config.yaml
num_attention_heads: 10
rope_theta: 10000.0
qk_norm: true
parallel_block: false
learning_rate: 0.000959
lr_mult_up: 0.722
lr_head: 0.00384
max_grad_norm: 0.5
max_seq_len: 2048
MLP neurons of a small language model. Each row is named by its layer, matrix (up: input weights) and neuron, and shows model dimensions 384-575. Each number is 128 + 32 x the weight over its row's rms, rounded and kept within 0 to 255. Numbers have three digits each.
After each neuron's rows, "fires on" lists the tokens most often at its 100 highest values on Wikipedia text that the model never trained on. A number after a token or word is its count.

L8.up1215:131186088155186143077083160116111133132141165123128123126114148066124129120114167168085130147062140199159173088137115159121172110164127111114127128136117131148112172156127126139156166142129058133111125170143113084097180111119083116123156174103205106098081174121074119152124142138140142085122157107149107108176117150061115153140139080211096140144111156101106125114104147135079100152147167149125148127030114143142089130124091184152104118177098097143084160182078174221134161123173173140088118137129130174156102080132120122152164095119145208147106133134089122088073119130147113118
fires on: " of" 65, " for" 16

L8.up863:124133122125172095094142127149103189084144099163119108112135149136120220187164169120186093151115092178171175097147170122112162164188158115130099187152126109135131107207109126077121136107089144168161112213130157181124170060096227083094139161081171116148167141135138122151079150126099194110136124043126094126105120151110179169130145095129121121170211112100110192141106104106149079083173178130090136126147109090150125122126119163136149096061126116148125116132121193159178145092157042185100140119109157176095140104139209110121134123174132156136130148123188069126128141128145128106
fires on: "," 34, " and" 33, "." 28

L8.up506:113136112184137158184115155179083152072083142190156165120110151095142112115126190126115103122044126128104146131120084165083170144220107123133192142134076075130105242199121118110192157063094135101103130176103128167122235149078121107120152137108157109062126145097140124111169111128155100171101166121089084103120185154110108133143087115126126124103157120113118145176115161131081115154095114156082136154072113149121181090136053102162063136135153117081101164108098161162156155125087149121176147127154175118124189085076146131117193146132127148126120127114080119128152099096202123089
fires on: "," 20, "W" 9, " and" 9, " re" 8, " for" 7

L8.up2478:094177117189174154091100160105106163087145121159133130096143154126121156152085140135120147130173045060128082174076132107153162166124127157149108216126073148117125105140175153145132127094074117108152094100114140135172179166144139074067139105115171083120127184130118124149114162123167167088175132141196147159118147076127195138115183079152147113112075144088107128128120137067128177120113114148118182141120109114144100096133089127139184114124167071178160110119090189131145122104143162109132130142072178149061127126110119081161168160171107105112124172140119154123135187096144116131
fires on: " as" 24, " when" 19, " if" 9, " When" 9, " until" 6, " with" 6

L8.up557:142107095144102132073175128058113125096147165137110125127154145159070109043085128133138115151146096135156072156149110132065130080120120187150144148167080093143080144143071160129102129134094140128167119208131159135229167081132173148123182193133082141114161139108097167159091121181124142109113110130135091164172099122131153156157090162125160147150174134150117118125152105135052086111128120118077119089126105144117118151144118076191104150094114131112111159108111126154177115110168056165081091197109131134103144117163142123124158066158100129154147103081170162106121076129141109113
fires on: " (" 23, ":" 11, " into" 10, " to" 8, " \"" 7, " met" 5

L8.up511:135189200131119060089101148079088167110116109155132113157151164107138123103106124153107095140144077144119133144114097076092152110177129105127101150116153181174087186206146132106129104134121104147121100157143135141175198112079158156076184167125172131129100170128148114093117161141184161145094108132101098055036155036102174123139121095164136155164159094104107150119097123114105084107161187154152097136153145122142139103124118065145185126100108089190149170167141159173115119078134143149106117062064126124126163097151118124175097098120134119145096141124201066109139125144136134162
fires on: "." 67, "-" 17

L8.up1941:125137134106119155164147194180075218073135090125096171122079128049090136123161096149145135104142086131161133138091153039156212180158092173166162149110181125166088109127140141074149171144163095145163152115157115145107163103175160102067231154134109114129095113133127167142117099096126185111104102119139126122106115100084123140108173090148165154108178094090133166163109153115137124059164158112129183154100073182149142113134091134081155139140149098175121102097091160167176183150147151158145138214114134096162180134150115126122144029139103144133135163119104095132161137146135147101
fires on: " when" 20, " where" 19, " as" 18, " before" 17, " until" 8, " who" 6

L8.up1312:099165161124125123091110127109133124103080115204170142061104139127142142125070098148114141125132108149082186066173062127120103179187118110146092195148196139161164115104146117146130144138168111095200128133152179103139157098097166126129156176106149067106109110125127116137131147130086153091107068077122098036121097113170118154156164159131124169158151153080163071127118126184130046139138096134188177101134079103120166138164123156137172075114128090170103121131096187136162105098136091109155125077108131161182164137185167179095150167098119104126141133156123113143132121130135065095
fires on: " and" 60, " or" 22, "," 7, " /" 4

L8.up2504:121122143106106145147090205113078140177139119155092137152115154155102119101116156073128157113158145129142120119115144108137195137148109124135100169155100099158053202092142157099075179086142157086149128180175141158135173076138141127081170150152123074073156098081124172096103109158074146092177103140140094141152108081106173150139145101150190162147176122095071118138142114184062068109149117134117147134134143137123161130116070118148077141135073104114138058131077125123178169154176071180144126169165132135119134156133147195157137145157174095147123144112113102093141228125074205063
fires on: " (" 29, " as" 23, " after" 19, " to" 7, " given" 4, " for" 4

L8.up957:106158138148181107101101133118102103141150155150118135079182090115084145091093140087173119129116121117091147122176064118191115093163102102163063154158140176120119138115085130142136129077152132116127128115169141077100101048153177141112151203138105090154101111130125117109163123164200102029182130106107109067166149082166107116150197129100122166061162135059173127125077107160133106143139113099086126111121066183145187156157154160135149145132143112114118085067109149173126112119089129129118092110097127158129131111165127158122108154158136101126111126144091155143111136137124134126
fires on: " and" 58, "," 21

L8.up2141:173127080125174122064157137104163158089100083205116171140162162097112088075106129133142148120102100075136113145092145126097141088126142174086126173055125116108134084136111120149173138137182130123164156098136140113136189103120078143124112103063134072094090160134152132147102134168182114065206112103077091152167120073096170151124100150163124173119112210121143149098123165133097120119137162150130123110102102140159117085110148093138166110099139110148118156074111191143109102095169157178128121149160146157145156100121110156114156108121183147126154155082116185108059180160135119094
fires on: " out" 22, " off" 16, " back" 14, " of" 7, " outside" 5, " against" 5

L8.up45:147183090116120129127127128097136151197138061145120132076161164132118107130100107125141184140133129127161104090145162095069080063133088074100152117109179166150091132148132094148155127130114138129119130143143125142175167127130108165114124126117166140207132096064167066119136120178148086093186154095111159139126147073150169143160140148207122118192123155135175170148192129135128109148157148128132084149166137117167191169124119098133123124133089075153088110077131158130189109070145135131133106183081154157164144142103114197116159149128138143200131157180105185096114167166105120139
fires on: " of" 23, " out" 14, "ing" 6, " into" 5, " on" 4

L8.up933:145142153124152063093091123121122099087142144139119101169106111061135124146072105069124096144069160118090142133134119106053166181178126159137142083120157198161148107143115123133142099144138162135101122177199111128160142088121191132119132169135155175140125128120148120086164128121134171113122112136093064099054163078050146131150139129159124179128158119142192113100145142156107074115148237099129081132098101108072105110099108119140172087134109108163167086125112131103138078049160140121121125117133138163101108079113158136061101111097144155120120179102169111148090078149114129114
fires on: "|" 71, "-" 17, ".\n\n" 10